MLP neurons of a small language model. Each row is named by its layer, matrix (gate and up: input weights; down: output weights) and neuron, and shows model dimensions 144-207. Each number is 128 + 32 x the weight over its row's rms, rounded and kept within 0 to 255. A neuron's up and down rows have the sign that makes its largest values positive.
After each neuron's rows, "fires before" lists the tokens most often just after its 100 highest values on Wikipedia text that the model never trained on.

L10.gate299 [101 110 118 210 103 153  90  78 152  83 122 187 154 113  97 121 148  88 147 104 164 138 109 123 150 133 141  70  70 101 110 102 101 138 127 124 155 181 109 166 116 176 120 141 172 110 146 181 128 148 117 102 129 181  91 140 120 207  59 137 186 142 163  55]
L10.up299 [112 125 120 123  89 148  89 115 133 106 182 119 177  89 113 110 160 153  76 105 190 161  92  78 120  91 171  78 134 159 101 150  74 109 131 149 132 142 145 131 121  97  87 117 144 128 163 208 129 161  98 118 128 164 158 117 110 123 162 132 112 185 120 135]
L10.down299 [121 140 124 126 107 194 124 112  98 125 153 157 166 145 103 167 148 144 143   0 122 129 155  96 145 136 153 103 183 162 107 134  98  97 128 130 167 188 103  92 127 133 162  61 226 190 170  89 117 153 165 125 114 163 119 168 174  79  80 117 143 139 148 109]
fires before: " that", " to", ",", " the"

L10.gate1230 [139 114 111 138  99  76 228 157 124 120 145 128 104  86 159 144 176 144 144 200 126 162 123 111 111 115 144 166 132 179  50 152 110 139 192  94 114 138 135 137 114 148 121 153 115 157 105 114 176  80 110 117 119 103  89 110 181 146 133  68 141 130  91  76]
L10.up1230 [112 131 101 170 120 103 123 109 182 110 130  96 159 200 180 100 177 151 160 225 120  92 152  82 178 164 117 151 147 126 108  63 143  94  81 141  82  61 146 177  93 151 134 130  90 162 201 127 117 166 154 145 166 135 150  95 152 117 149 112 130 169 138 187]
L10.down1230 [114 159  97  71 138 122 170 130 108 125 114  79  52 206 161 118 161  90 122  74 109 107 127 118 195 167 102 126 129 147 100 128 106 182 118 141  74 123 173 129 112 142 145  83  84 143 120 128 141 161 148 105 141  97  88 125  93 133 106  57 135 153 139 120]
fires before: " ", "aring", "."

L4.gate956 [153 119  95 142  99 125 130 120 130 145  77 150  92  45 140  60 104 175 134 136 119 148 193  96  71 179 114 144 126 123 132  64 152 157  97 142 136 126 116 119 125 121 148 105 115 159  97 142 154 136  95 148 176 126 121 183 138 133 146 178 153 127 155  92]
L4.up956 [134  99 169 146 171 136 125  92 122 105 131 170 141 172 155  85 122 124 125 114 129  80 132  71 144 153  91 142 127 120  96 110 119 138 180 119 170  81  93 119 158 166 159 124 147  97 184 114 165 129 112 134 126  90  90 154 138 156 125 190 116 150 159  86]
L4.down956 [140 148 134 114  90 152 170 141 112 119 108 138 134 115 120 106 147 146 103 112  80 125 144 121 119 135 120 213  59 123 117 113 146 108 168 116 168  75 135 125 105 126 114  87 188  76 101 135 129 129 101 159 135 103 104 128 103 158  83 117  86 104 155 138]
fires before: "9", "0", "8", "2", "3"

L10.gate884 [210 164 138 154 185  93  81 159  67 152 131 173 139 127  94 117 182 109 124  66 182  92 117 138 184  89 165 120 165 147 128 135 140  96  88 197 143  90 159  89 129 115 125 132 132  88 210 168 144 168  85 178  99 105  88 144 129 138 143  84 115 154 173 158]
L10.up884 [130 130  82 149 216 172 105 106 107  96 119 161 111 102 104 144 113 140 141 120 165 159 103 123 131 132  72 125 159  75 100 148 125 151  62 123 139 100 101 138 173 109  97 152 142 120 113 156 110 120 106 159  74 119 119 115 140 152 136  55 118 164 146  83]
L10.down884 [180 158 138 109 122 147 129 152 147 109 133 127 157 125  78 187 119 123 120  20 186  23  98 188 145 122 118 118 141 132  81 152 107  82 120 198  81 146 138 119 114  78  86 164 132  88 109 137 116  93 151 108 118  98 149 146 127  95 118 105 107 132 196  98]
fires before: "2", "3", "\n", "|", "4"

L10.gate53 [ 67 136 152 100 154 182  64  80 197  78 114 135 168 148 127 127 120 153 163 147 126 183 144 136 114  94 188 145 158 139  99 133 126 131 116 145 148 163 186  67 114 113 164 110 128 139 111 134 159 174 150 112 110 144 119 102 184 102  88 183 150 106 129 130]
L10.up53 [ 95 155 116 109 124 161  92 110 132 164  99 133 157 133 111 158 101 163 144 125 163  77 134  68 181  98 102 165 137 142 100 136 152 138 158 204 152 180 126 191 144 172 131 153 128 156  88 115 182 119 107 140 102 118 166 124 124 107 106 103 128 147 117 165]
L10.down53 [151 125 141 187 130 111 136 112  91  97 179 120 158 132 143 154 113 186 160 255 137 103  71 135 101  84 113 161 154 129  96 147 129 106 112 158  98 156 123 157 118 154 114 137 157 145 139 179 111  94 132 147 184 153 127 125 117 126 166 137 128  59  91 188]
fires before: "6", "3", "0", "7", "8", "9"

L6.gate135 [134 183  73 100 185 112 149 100 102 121 130 122  94 143 118 124 172 124 173  81 158 125 125 137  61 140 140  91 105 132 170 172 154 151 153 169 114 114  68 129 124 192 121  85 100 101  74 143 126 134 187  92 105 104 144 183  75 173 116 177 103 119  98 126]
L6.up135 [117  95 129 164  79 135 133  97  91 214 146  84 187 135 103 109 167 168 162 144 154 156 153 105  58 107  70 183 106 114 162  96 144 126 136 129 102 147 139 109 130 149  96 140 107 168  66 123 105 159 156 183 113 189 151  93 133 117 192 112 141 110 140  73]
L6.down135 [177 168 131 125 101 145 161 173 194 136 120 148 136 111  61 129 160  94 211 108 183 114 115 130 132  98 154  78 202 142 127  94 168 114 129 173 120 154  95 102 134 115 130 149 139  89  83 104 151 145  86  72 142  73  68 143  91 104 148  92 177 121 167 173]
fires before: "|", "\n", " ", "–", "0"

L6.gate303 [105 102 122 145 106  91 142 130 106  91 137 141  81 112 126 100 153 118 141 125 117 137 114 127 126 161 167 205 118 149 150 103 128 126 150 119 145 126 109 166  90 109 123 138 162 134 196 164 120  66 145 171 132 194 153 106  86  87 139 159 166 138 122 161]
L6.up303 [118 115 144  91  63 159 127 148 250 113 138 147  90 123 122 128 131 105 152 121 102  93 128 126  66 158 123  91 142 145  97 122 131 108 117 134  88  93  80 113 155  71 135  92 122 159 134 163 142 155 111 135  77 166  62 106 178 203 134 145 138 137 127 131]
L6.down303 [ 86 127 106 151 144 168  78 147 100 128 139 151 107  95 149 111 100 155 162  80 139 174  92 158 133 124 161 176  85 196 147  91 127  83 108 153 151 181 106  91  87  73 114 136 212 102 193 111 132 155 131 175  69 132 137 183  77 134  60 164  98 153 147 146]
fires before: " |", " "

L3.gate560 [159  98 169 153 129 149 142  94 145  61 155 158 133  98 105 113 154  67  62 116 155 120 141 151  69 100 109 141 164  78 183  76 127 123 168 115 116 119 111  97 100 137 115  71 128 146  69  77 163 186 133 120 157 118 126 120  78 121 102 105 122  58 172 154]
L3.up560 [172 106 136  99  97 158 107 129 149 163 153  97 167 119 153  68 111  85 100 170 130 127 109  93 136 160 191 158 128  81 123 114  65 171  91 177  96 152  98 119 107 131 188 117  90 113 163 105 128 113 118  81 127 174 104  74 141 178 179 110 158 201 123 131]
L3.down560 [115 123 150 150 100 134 132 165  93  96 162 141  88 119 126 123 194  94 131  84 131 104 133 109 130 154  93 108 175 137 136 108 116 174 118 108 103 126 173 173 101 178 146 124 127 173 147  82 143 158 128 164 143 190 154 152 118 122 218 149 152 134 150  94]
fires before: ",", " ", ".", " after", " as"

L4.gate564 [ 97 142 101  55 110 140  92  61 118 152 128 159 160 119 122 149 178 165 103  93 123 155 136 120 137 138  98 149 144 137 126 127 173 121 106  89 202 139  76  99 151  69 140 134 146 113  84 147 102 115  72  84  77 102 119 153 158 147 142 142  56  61 113  78]
L4.up564 [150 111  88 112  96 119 135  98 122 153 200 133 204 137  89 123 122 147 127 119 142 147 163 148  88 134 119  92 156 119 152 119 161  59  72 179 101 188 171 125  96 175  96  98 128 122 102 122 115 144 130 111 165  59  83 159 163  84 114 141  97 129  96 133]
L4.down564 [148 145 179 132 116 139 149 172  89 121 175 125 104 136 147 135 175 145 123 122 102 198  94  72 168 159  91 123 191 160  91 147 115 174 124  84  83 164  93  36 197 149 167  94 145 143  45  91 167  81 116 167 130 116 157 139 117 157 134 188 145 184 111  65]
fires before: "\n", " ", "lection"

L9.gate1442 [135 149 114 203 166 120  94 134 112  69 100 123 169 150 118 104 142 128 132  97 152  90 195 155 135 118 100  57 123 112 135 133 139 122 159 145 129 171 103 125 107 131  96 118 140 140 167  90  95 116  96 143 106 112 123 117 106 150 141  90 115 124  96 111]
L9.up1442 [143 121 100 146  79 188 107  88 100  91 199  84 127 131 101 127  94 158  96 130 152 106 169 136 118 151 164 127 136 150 192 102 100 138 125 128 182  97 104 112 105  76  74 162 153 128 169 115 148 152 139 130 150 138 109 135  97 151 136  70 141  88 192 187]
L9.down1442 [160 160 127 165 161 153 134 189 138 125 143  85 144 108 121 122  87 128 114 106 142 120 119 141 117  69 120 102 166 144 139 114 107 146 134 101 160 103  72 154 138 121 133 144 144 121 151 130 149 106  62 167 102 115 144 120 145  55 115 148 116  95 162 157]
fires before: "3", "4", "2", "1", "5", "0"

L6.gate883 [103 124 138  74 197 101 141 122 103 111 151 144 137 195 106  96 152 165 136 103 124  86 133 162 131 215 124 163 208 150  67 125 136 118 120 138 145 160 176  89 128  55 110 156  97 154  76 120  99 150 208 153 123 144 185 187 166 136  82 137 149  83 121 134]
L6.up883 [184 102 149 145 168 142  83 126 150 162 165 163 181 106  86 197 116 104 152 115 116  85 162 123  92 144 122  94 133 142 124 167  69  81 107 149 150 167 141 127 113 166 166 169 121 126 147 148  98  87 133 130 146 147 145 110  75 121 158 121 176 192 158 100]
L6.down883 [119 117 139 148  99  89 122  55  78 132  77 144 124 165 110 147 159 134 113 155  44 133 137 145 171 102 147 126 114 123 113 108 141 108 109 154  92 133 121 142 117 175 114 114 162 174 116 112 129  69 190  93  58 146 110 113 168 161 160 132 108 103 149  82]
fires before: " ", "s", " |"

L6.gate104 [167 111 164 216 163 194 149 116  75 101 153  79 166 128 159 167 138 109 152 136 105 155 157 160 127  65  85  99  99 126 107  85 132 148 129 179  96  95 177 126 104  90 131 165  87  88 114 163 238 134 172 126 139  74 105 130 127 124 131 163 155  74 107 202]
L6.up104 [107 131  91 138 166 108 126  94 160 127 135 127 173 102  51 122 125 128 143 125 137 115 128  92 151 153 166  72  77 166 119  98 147 119 197 148 174 101 171  96  91 149  95 119 151 175  49 105 153 154 120 114 151 111 167  87 108 138 116 166  76 151 112 123]
L6.down104 [ 66 102 113 124 112  94 107 150  99 152 128 126 139 167  72  99  52 150 131  93  95 168 155 154 119 148 139 141 115 129 147 112 207 137 161 168 151 130 144 106  86 131 152 149 174 166  76 221 145 136 139 119 131 107 163 130 132  83 132 140  74 139 163 148]
fires before: "s", "ont", "ield"

L10.gate676 [163 105 108 148 118  75  75 104 127 101 146  97 127 117 108 157 133 161  59 153 103 141 100 102 105  84 129 175 122 161 125 128 156 126  96 143 127 104 186 120 107 177 153 127  78 114 130 104 150 146 107  97 142 118 131 107  83  72  94 148 124 138 165 146]
L10.up676 [149 127 128 127 149  84 129 167  79 175 191 148 135 116 119 165 114 143 135 114 100 101 128 144 131 133 140 110 102 187  93  46 140 167 156 152 165 101 142 115 109 134 146  96 151 100  70  91 124 155 137  97 134 110 112 104 116 133 156 153  97 130  91 134]
L10.down676 [114  52  89 171 123  90 101 114 113  97 115 126 126 137 114 130 122 135 111  57 117 146 157 129 127 106 106 165 201 137 122  83 145  97  28 118 102 116 111 149 108 110 197  62 197 138 130  92 150 107  97 129  93 157 126 138 173  96  98  76 106 147 160 164]
fires before: "0", "s"

L9.gate559 [ 96 133 139 152 128 132 161 162  90 124 111  88 122 120 118  96 137 125 153 133  54 134 124 121 133  71  87 158 139 154 106 132 152 104 123 157 131 177 112 138 119 145  64 132 144 185 126 148  67 116  58 139 136 130 118  78  90  82 144 137  61 122  98 123]
L9.up559 [ 99 155 128 185 138 161 133 146 126  93 136 177  94 126  99 127 122 108 115 127 136 170 158 120 179  63 135 177 173 157  83 122  89 133 168 154 111 137 132 159 120 136 109 150 107 152 143 132 155  93 105 148 135 151 133  88 136 102 194 131 107 121 112 172]
L9.down559 [139  75 170 113  78  92 133  43 106  79 138 138  97 165 127 108 104 101 130  97 129 185 134  84 152 111  88 122 132 157 183 157  87 103 119  92 148 102  85 119  92 129  67 185 154 112 154 106 194 177 132 144  68 143  89  80 112 135 134  79 169 148  94  90]
fires before: "2", "1", "3"

L9.gate1467 [142 191 136 125 132 120 140 125 137 120  53 150 129 139 120 216 122 119  92 119 159 130  74 124 113 155 126 124  72 132 101 169 125 132  82 116 142 139 139 126 166 132 156 143 166 131 155 139 123 140 118 183  94 109 191 155 210 145 108 117 110 107 147 160]
L9.up1467 [112 146 133 129 156 172 154 123 130  65  56 127 110 105  69 158  72 140 153  93  84 144 147 119 111 180 164  84 119 121 100 110  59 117 104 196  90 200 214 156 133 105 190 127  97  80 163 169 113 127 168 165 109 114  88  62 130 181 105  98 180  82 141 130]
L9.down1467 [ 88 128 159 122 109  83  66 115 119  93  66  97 118 100 170  73 163 148 136  26 151 134 133 155  86 173 101 122 143 118 104 126  46 140 112 150 136 133 103 152 159 120 161 104 138 154 151 103 147 137  67  91 149 150 213 185 136 166 157 148 144 193 112 125]
fires before: "0", "9", "1", "2", " |"

L4.gate1092 [175 144 104 148  66 189  96 128 154 110 148 185 167 111 154 163  88 109 161 132 120 110 185 104 120 155 108 132  98 179 159 136 157 141 156  79 123  90 174 127 134 159 130 161 128 112 105  85 178 132 128 137  95 134 145 105  91 109 152 192  53  75  57 123]
L4.up1092 [ 94 163  96 192 119 130  55 109 165 191 131  89 146 142 109 152 196 128 154 163  90  85 128 111 156 128  96 107 117 161 115 131 104 136 136  96 141 115 145 116 202 125  90 126 137 178 134 165 122  40  82 141 152 157 110 116 154 113 145  89 146 121 158 104]
L4.down1092 [ 90 124 142 127  96 143 101 128 158 128 125 114 132 115  95 112  93 102 112 116 112 118 198 109 155  86 117 146  91  79 128  84 143 131 136 169 164  90 115 163  95 105 143 116 172 111 139 120 119 134  93 136 119  92 186 148 110 127 126 179 114 100 119 129]
fires before: "s", "9"

L6.gate985 [ 84 171 114 125  80 155 123 120 100  97 110  74 159 144 106 122 136 116 141 113 127 166 110  93 128 133 170  47  92  61 159 124 195 134  71 162 125 105 132  94  88  68 168 107 168 147  84 125 133 147 181 123 162 147 118 162 108 113  97 195 107 143 135 109]
L6.up985 [ 93 120 133 118 145 123  93 170  61 155 165 111 106 144 139 103 170 119 112 142 144 149 170 133 151 128 117 111 122 111 134 120 168 129 110 131  94 171 119 117  96 164 141 157 120 155 157 141  99  74 140 130  76  67 134 113 143 177 158 139 132 122 140 142]
L6.down985 [174 112  99 100  90 162 152 143 153 164 155 102  83 118  63 164  79  87 138  54 152 135 123  90 124 157 144 124 124 122  91  76 152 191 101 167 155 144  83 148 188  69 119 115 162 109  74 191 153 195 105 143  99  84 100  91 141  94 139 123  75 130 138 149]
fires before: "|", " |", "\n", "1"

L10.gate1421 [138 134 146 123 141  94  84 158 125 159 155 142 146 144 112 130 183  98 120 166 192 141 101 207 155 103  96 140 122 127  78  90 123  72 124  73 152 112 119 131 175 122  85 139 163 155 213 129 113 229 140 147 138 129 180 130 125 138 119 131 105 118 138 112]
L10.up1421 [118  76 131 157  65  84 174 134 184 134 134 170 119 131 135 133 120 178 108 120 150 199  96  72 104 127 133  93 100 123 153 143 106 112 100 106  99 176 172  92  96 143 119  99 143  85  95 150 139  78 144 145 143 107 125  80 172  90 143 102 108 149  98 125]
L10.down1421 [129  95 121 100  90 112  91  91 167  49  92 117  86 146 132 152 109 149  92 149 124 145  97 151 144 155  99  50 134 143 154 149  74 125 118 124 164 132 102 137  85 103 106 182 117 132 113 164  96 117 154 134  94 127 135 119 182 131 137 148  81 175  85 108]
fires before: "1", "2", "0", "6", "8", "4"

L9.gate914 [165  67 118 130  78 153  92 118 155 147 139 163 138 104 134 148 119 155 122 139 129 107 161 164 139 144 117 110 137 125 114 157 139 144 141 159 104 109 140 203 105  99 141 145 113 137 171 166 129 113 135  88 123 107 184 136 151 189 143 139 182 119 103 199]
L9.up914 [201 168 155 121 215 138  64 113 105 162  97 189 149 126 147 110 148 127 134 108 108 132 122  65  89 118 135 118  80 101 148  73  91 181 132 115 110 193 122 130  73 157 109 147 128 146 105 174 122 116 125 131 145 119 118 127 140 141 129 178 122  66  43 163]
L9.down914 [120 118 138  81 154 102 124  58 139 136 125  53 151 146  88  59 134 165 112  34 102 124 127 182  65 126 141 166 109  92 148 110 133 102 143 168 141 149 129 105 156 196  80 130 163 115 151  99 145  89 145 106 136 136 166 154 144  99  77 112  95 163 143 157]
fires before: "s"

L9.gate1004 [102 143 183 153 130 155  97 100 154 133  71 117 182 143  79 127 137  88  92 114 134 130 152 103 143 156 114 122 103 109 164 166 108 120 100 186 109 150 128  92 138  66 147 164 147 101 139 127  92 111 155 102 128 165 129  78 115  57  88 151 148 153 124  91]
L9.up1004 [137 104 187 168 160 108 114 149 136 111 148 126 162 121 128 143 148 179 103  83 157  77 130 160 130 155  84 133 150 169 156 142 168 148 108 130 129 185 109 212  82 144 113  47 137 122 211 123 125 127 162 137  84  77  96  98 107 163 150  96 115 102 112 123]
L9.down1004 [106 147 132 108 128 122  76 121  79 127  88  99 176 125 147 140 136  74 127  91 178  96 107 128 135  98 108 111 168 158 127 112 112  96  97 124 121 107 181 146 114 164 138 130 188 160 177 129 145 148 127 134 163 107 119 141 110  96 178  87 155 195 126 119]
fires before: "\n"

L10.gate490 [109 136  98 111 112 138 158 139 119 154 117 147  78 113 131 105 158  71  91 133  83 136 122 118 157  69 141 144 125 179 130 117 145 107 114 126 118 110  89 103 156 133  79  98 121 114 128 128 133  58 118 122 111  90 116 137 133  78 227 146 128 158 153 182]
L10.up490 [165 125 131 148  96 119 141 121 151 145 118 107  78 142  97 124  90 133 184 139 107 110 120 112  85  44 120 155 109 128 110  88 187 150  95 127 167 175 118 105 114 111 124 182 112  70  90  46  84  83 112 107 129   0 168 117 108  66 155 140  70 160 130 125]
L10.down490 [131 101  93 114 142 128 127  91 112 128  88 184 107 125 102 123 119 105 119 196 105 148  78 178  85  71  84 152 130 109 165 107 146  82 115  91 153 169 138 196 106 100  96 126 111 144 154 155 190 133 143 147  90 141 157 147 157 109  98 122 113 138  98 204]
fires before: "1", "2", "0", "6", "3", "."

L4.gate364 [ 97 170 115 124 155 121 133 116 175  78 122 155 167 100 159 174 104 160 133 192 123 156  98 117 108 114 138 164 164  84  73 118  53 133 165 135 154  95 128 163 182 161 152 145 108 155  96 142 168 191 129 144 166 164 136 197 152  85 131 150 156 136  95 148]
L4.up364 [136 150 132  89 137 132 148 156 127 118 143 114  91 134 168  77 138 117 109 135  95 111 181 137 100 131 177  88 118  92  85 108 158 139 138  76  98 119 129 132 141 117  90 158 123 131  90 110 115 150 110 173 120 129 120 129 157 130 130 168 172  97  96  68]
L4.down364 [111 100 181 126 136  86 104 127 106  99 173 137 160 157 121  99 108 110 119 114 144 101  88 134 130 125  91 164 152 121  84 112 146 163 124 102 139 144 123 118  98 108 172 107 133 116 141 189 182 108 122 161 149 101 141 122 160 142 123 124 106  86 127 107]
fires before: "s", "t", "l"

L10.gate1213 [144 174  92 189  93 122 145 145  89  73 136 160  95 134 112  71 140 169 144 110  99 139 139 111 210 164  94  72 143 118 149 164 136 108 193 178 134 140 151 107 113 122 159 128 166  95 117 140 137 105 103  89 183 107 139 147 107 103 163 120 104 178 132 164]
L10.up1213 [ 91 112 104 201 104 142 147 171  79 156 127 133 146 156 123 191  73 170 111 154 128 150 105 120 118 127 105 155 109 142  69 132 131 126 154 128 130 180 128  41  83 164 199 106 108 123 141 148  95 165 138  74 130 127 124  97 118 151 197 184 121 139 106 111]
L10.down1213 [150 109 138 182 119 152 159  80 145 105  35 123 104 156 120 112 104 140  95 158 165 203  98  80 225 130  54 165 145  82 186 149 128  88 149 133  84 162 120 154  73 122 135 155 129 137 148 199  63 182 110 170  88 140  74 103 167 180 159  87 101 102 154 138]
fires before: "0", "^{", "els", "2", "ont"

L10.gate351 [ 93 159 188 115 140 175 155 101 187 152 105 133 123 141 107 125  74 132  93 134 142 132 111 104  56 129 128 136 141 153 111 148 168 119 161  90 116 137 114 175  98 157 108  70 187 137 118 148  76 170  98 145 113  98 163 107 185 184 138 100 163 193 147 150]
L10.up351 [ 97 128 120 154 137 121 112 133 149  92 176 113 136 122  85 111  99  94 160 138 148  72  73 125 146  92 123 117 144 133 124 106 152 155 174 124 134 185 137 246 147 114 140  70  87  84 143 148 131 177 140 109  88 100 177 110 134 133 163 156 100 183  92 143]
L10.down351 [102 178 162 124 105  83 145 173  93  84 139 118 126 161 145  73 141 127 138 215 118 127 103 154 135 125 117 134 104 123 125 125  94 162 134 114 116 107 143 116 132 112 185  52 154  59 118 138 145 126 152 130 189 154 182 148 119 141 114 179 102 123 154 101]
fires before: "0", "9"

L10.gate621 [168 121 132 127 154 122 182  95 100 113 151 124 235  84 169 153  69 232 139 114 127 140 133 150 108  77 147 174 107 103 141 196 103 135 116  79 105 116 118 101 162 130 108 113  53 167 152 123 155  94 122 126 120  99 179 103 178 172 134  55 158  91 114  85]
L10.up621 [ 98 180 156  99 102 173 124  88 171  94 123 109 172  93 154 151  98 145 140  92 149 124 145  84 166 136 103 159 119 149 107 143  99 144 179 213 119  89 171 135 138 116 175 142  19 119 163 129 150 146  86 163  90 143  86 114 172  97  76 151 143 151 115  80]
L10.down621 [ 64 168 181 122 144  98 117 169 112 214 113  96 106 140  92 102 152 134 126  80  81 115 118 120  99 124 143 146 134 151 104  87 122 100 139 126 136 120 116 102 128 177 160 172 129 171  78 167  90 158 198  90 144 142 151 124 117 155 163  82 106  85 173  72]
fires before: " ", "t"

L3.gate962 [161 125 161 202  98 112  80 142  75 121  97 115  96 162 135 128 141 156 140 149  46 104  86 105 145 165  62  93 157  99 130 147 153 134 154 142 105  74 124 125 139 108 147 133  64 107 108 133 132 175 129 141 133 113 141 169 118  90  96 159 173 141  89 125]
L3.up962 [144 141 163 142 155 124 141 157 111 110 144  72 127 150 133  93 145 119 119  76 111 124 165  98 180 116 139 114  73 134 131  98 169 149 130  86  86 158 136 152  56  71  76 107 115 174 175 143 111 136 143  18 135 114 112 102 166 154 108 164 151 105 109 138]
L3.down962 [113 117 163 115 135 101 142  79 114 119 110 119 128  88 113 164  56 103 161 116 166 114 144 136 143 121 150 114 148 158 126 152 139 104 114  83 106 116 140 142  87 135 103  92 134 117 182 152 108 125 113 109 166 132 175 176 103  98 125 103 129 156 164 133]
fires before: "\n"

L6.gate475 [140 116 104 183 129 142  88 126 172 125  95 142 110 130 147 129 105 160 153 117 126 103  99  92  90 125 139 169 169 154 168 153  93 122  98 143 118 104 110 115  40 143 134 109 159  83 143 148 109 129 117 140 107 112 133  84 166 154 133 172 127 149 111 148]
L6.up475 [115 129 132 137  93 182 166 102  74 163  41 191  99 140 147 189 136 126  82  93 148 110  60  94  97 156 162 121 154 124 162 155 157  62 124 111 159 111  83 188  95  25 160 162 102 196 142 150 127 102 110 131 121 162  92 127 153 165 124 166 166 122 120 176]
L6.down475 [ 89 160 141 143 150 147 111 141  80  98 119 129  80 102 167  39 104 102 181  63 116 151 166 154  79 147 160 176 124 145 158  88 186 141  80 136 145  98 121 175  95 136 138  94 162 138 105 154 132  91  74 121 129 116 154 142  91  71 147  95 184  95 130 106]
fires before: "s", " to", "t", " "

L10.gate1340 [171 133 173 152 162 143 182 115 125 118  98 110 115 103 166  70 119 134 184 133 143 125 101 171  83 114 199 161 134 132 112  72  61 136 111 137 168 100 167 152 113  70 202  68 128 143 166  82 148 101 112 143 122  67  94 114 108 112 124 181 150 176  77  80]
L10.up1340 [104 128  98 126 145  84 135 202  63  77 174 123 143 112 159 105 141 153 127 138 131 111 146 119 180 142 144 113  80 122 158 115 163 105  94 170  80 146 125 129 115 118  38 154 100 135 167 112 147  87 163 116 201 118 120 136 217 143  88 116 121 130 149 106]
L10.down1340 [ 93  96  91 103 177 116 102 156 112  98 105 148 103 169 166 172 165 185  99   6 155 119 111 117 160  95 128 160 117  98 156 143 140 118  95 101 144  88 106 182 114 119 164  74 174 114 110 130 144 164 120 164 154 111 138 114 167  65 131 117 162  89 141 162]
fires before: " ", " the"

L9.gate314 [125  75 157 171 183 126 133  80 131 130 163 126 156 161 124 124  93 164 133 115 150 158 132  99 142 122 133 121 105 123 121 161  68 170 121 137 118 145 137  94  66 108 143 139 155 154  79 109  82 174 101 128 137 180  98  69 136 154 113 157 109 141 166 102]
L9.up314 [130 138 202 145 114 146 124 101 107  53 183 146 144 142 189 175 147  78 144 136  86  75  97  82 104 196 156 144 128  96 146 143 123 179 128 121 163 217 139 133  91 120 155  81 131  85 149  93 136 138  87 146 128 214 122  92 210 123 101 117 157 158 184 134]
L9.down314 [ 98 106 138 150 103  92 149 143 113 141 123 177 153  74 194 188 129 144 100   0 129  97 126  96 137 104 189 161 147 143 111 134 142 184 125  98 138 128 177 111 120 136 113 102 123 106 102 179  92 142 148  94 152  44 140 143 127 120 140 134 156 164 125 174]
fires before: ",", " that", " the"

L10.gate385 [125 137  88 125  79  42 129 132 158 118  86 187 118 147 122 132 151 110 132 173 106 187 164 188 144 124 152  86 138 128 114 158 129  80 168 146 152 134 149 170 102 107 154 169 142 132 134 125 169 148 117  57 103 144 118 142 115 125 138 116 147 109  89 118]
L10.up385 [162 136 161 134  56 109  77 145  81 148 143 125 148 100 130 114 122 112  97  99 147 117 109  97 167 122  89  81  70 110 120 102  88 111 150 181  80 170 176 121 138 120 117  77 150 126 102 129  98 106  99 112 151 174 170 175 129  72 166 144 109 138 128 118]
L10.down385 [153  88 139 134 145 123 165 165 132 130  82 145 172 192 208 117 122 142 120  88 147 171 153 125 158 108 121 153  61 135 149 168 167 149  76 110 112 140 182 120 129 140 137  95 130 181 168  83 153  92 100 197  90 131 165 165 138 136 133 160 100 165 130 106]
fires before: ",", " |", "\n"

L9.gate1240 [ 92 165 140  69 162 171 162 118  77 157 145 186 214 117 156  76 116  92 118  94 151 124 136 132 171  64 167 166 161 130 132 149 115 148 123  75  50 130 139 118 146 119 150 114 144  81 114 192 163 157 100 156 140 121 180 165 154  58  81  90 188 145 156 167]
L9.up1240 [127 126 132 189 127 147  91 132  70 175  97  70 112  77 103 100  99 123  77 106 138 175 139  66 133 115 157 127 139 175  75 125 112 156  95 136  88 131 151 115 179 124 102 139 104 138 113 133 109 139 102 156 141 136  95 120 144 117 151 131 133 164  54 140]
L9.down1240 [115 120  64 178 101  96 103  70 141 217 143  83 143  81 123 100 128 109 112  85 152 130 134 138 154 106 186 164 153 178 196 184 133  98 113  93  65 100 105 119  93 166  94 108 135 151 143 111  91 117 108 124 114  84 197 144 141 162 116  77 102 113 129  88]
fires before: " ", "-"

L9.gate1311 [156 141 125 116 117 121 130  66 166 111 181 175 140 153  75 136  73 128 190 120  94 105 130 156  79 105 126 154  97 172 186 131 123 174 131 126 130 131 168 127 130 103 136 132 117 157 175 102 141 110 108 171 105 162 150 133 167  61 168 122 122 103 167 166]
L9.up1311 [154 122 158 133 125 103 134 169 126 131  85 123 133 166 183 102  80  83 204 113 147 138 155 190  71 204 110 144 110 154 146  80  88 113 137 134 180 157 132 180 153 110 134 126 117 114 109 108 156 139 152 190 139 120 126 180  96 191  85  78 109 112 118 102]
L9.down1311 [162  72 151 176 128 135 140 123 116 169 144 131 152 149 168 128 122 134 165 145 136 120 144 118 143  64 133 137 128 145 140 124 104  91 119 145 125 125 113 143  83 106  95  90 151 133 153 109 140 137 128 181  74 155 158 120 150  67 127 113 135 123 152 168]
fires before: " |", " -", "1"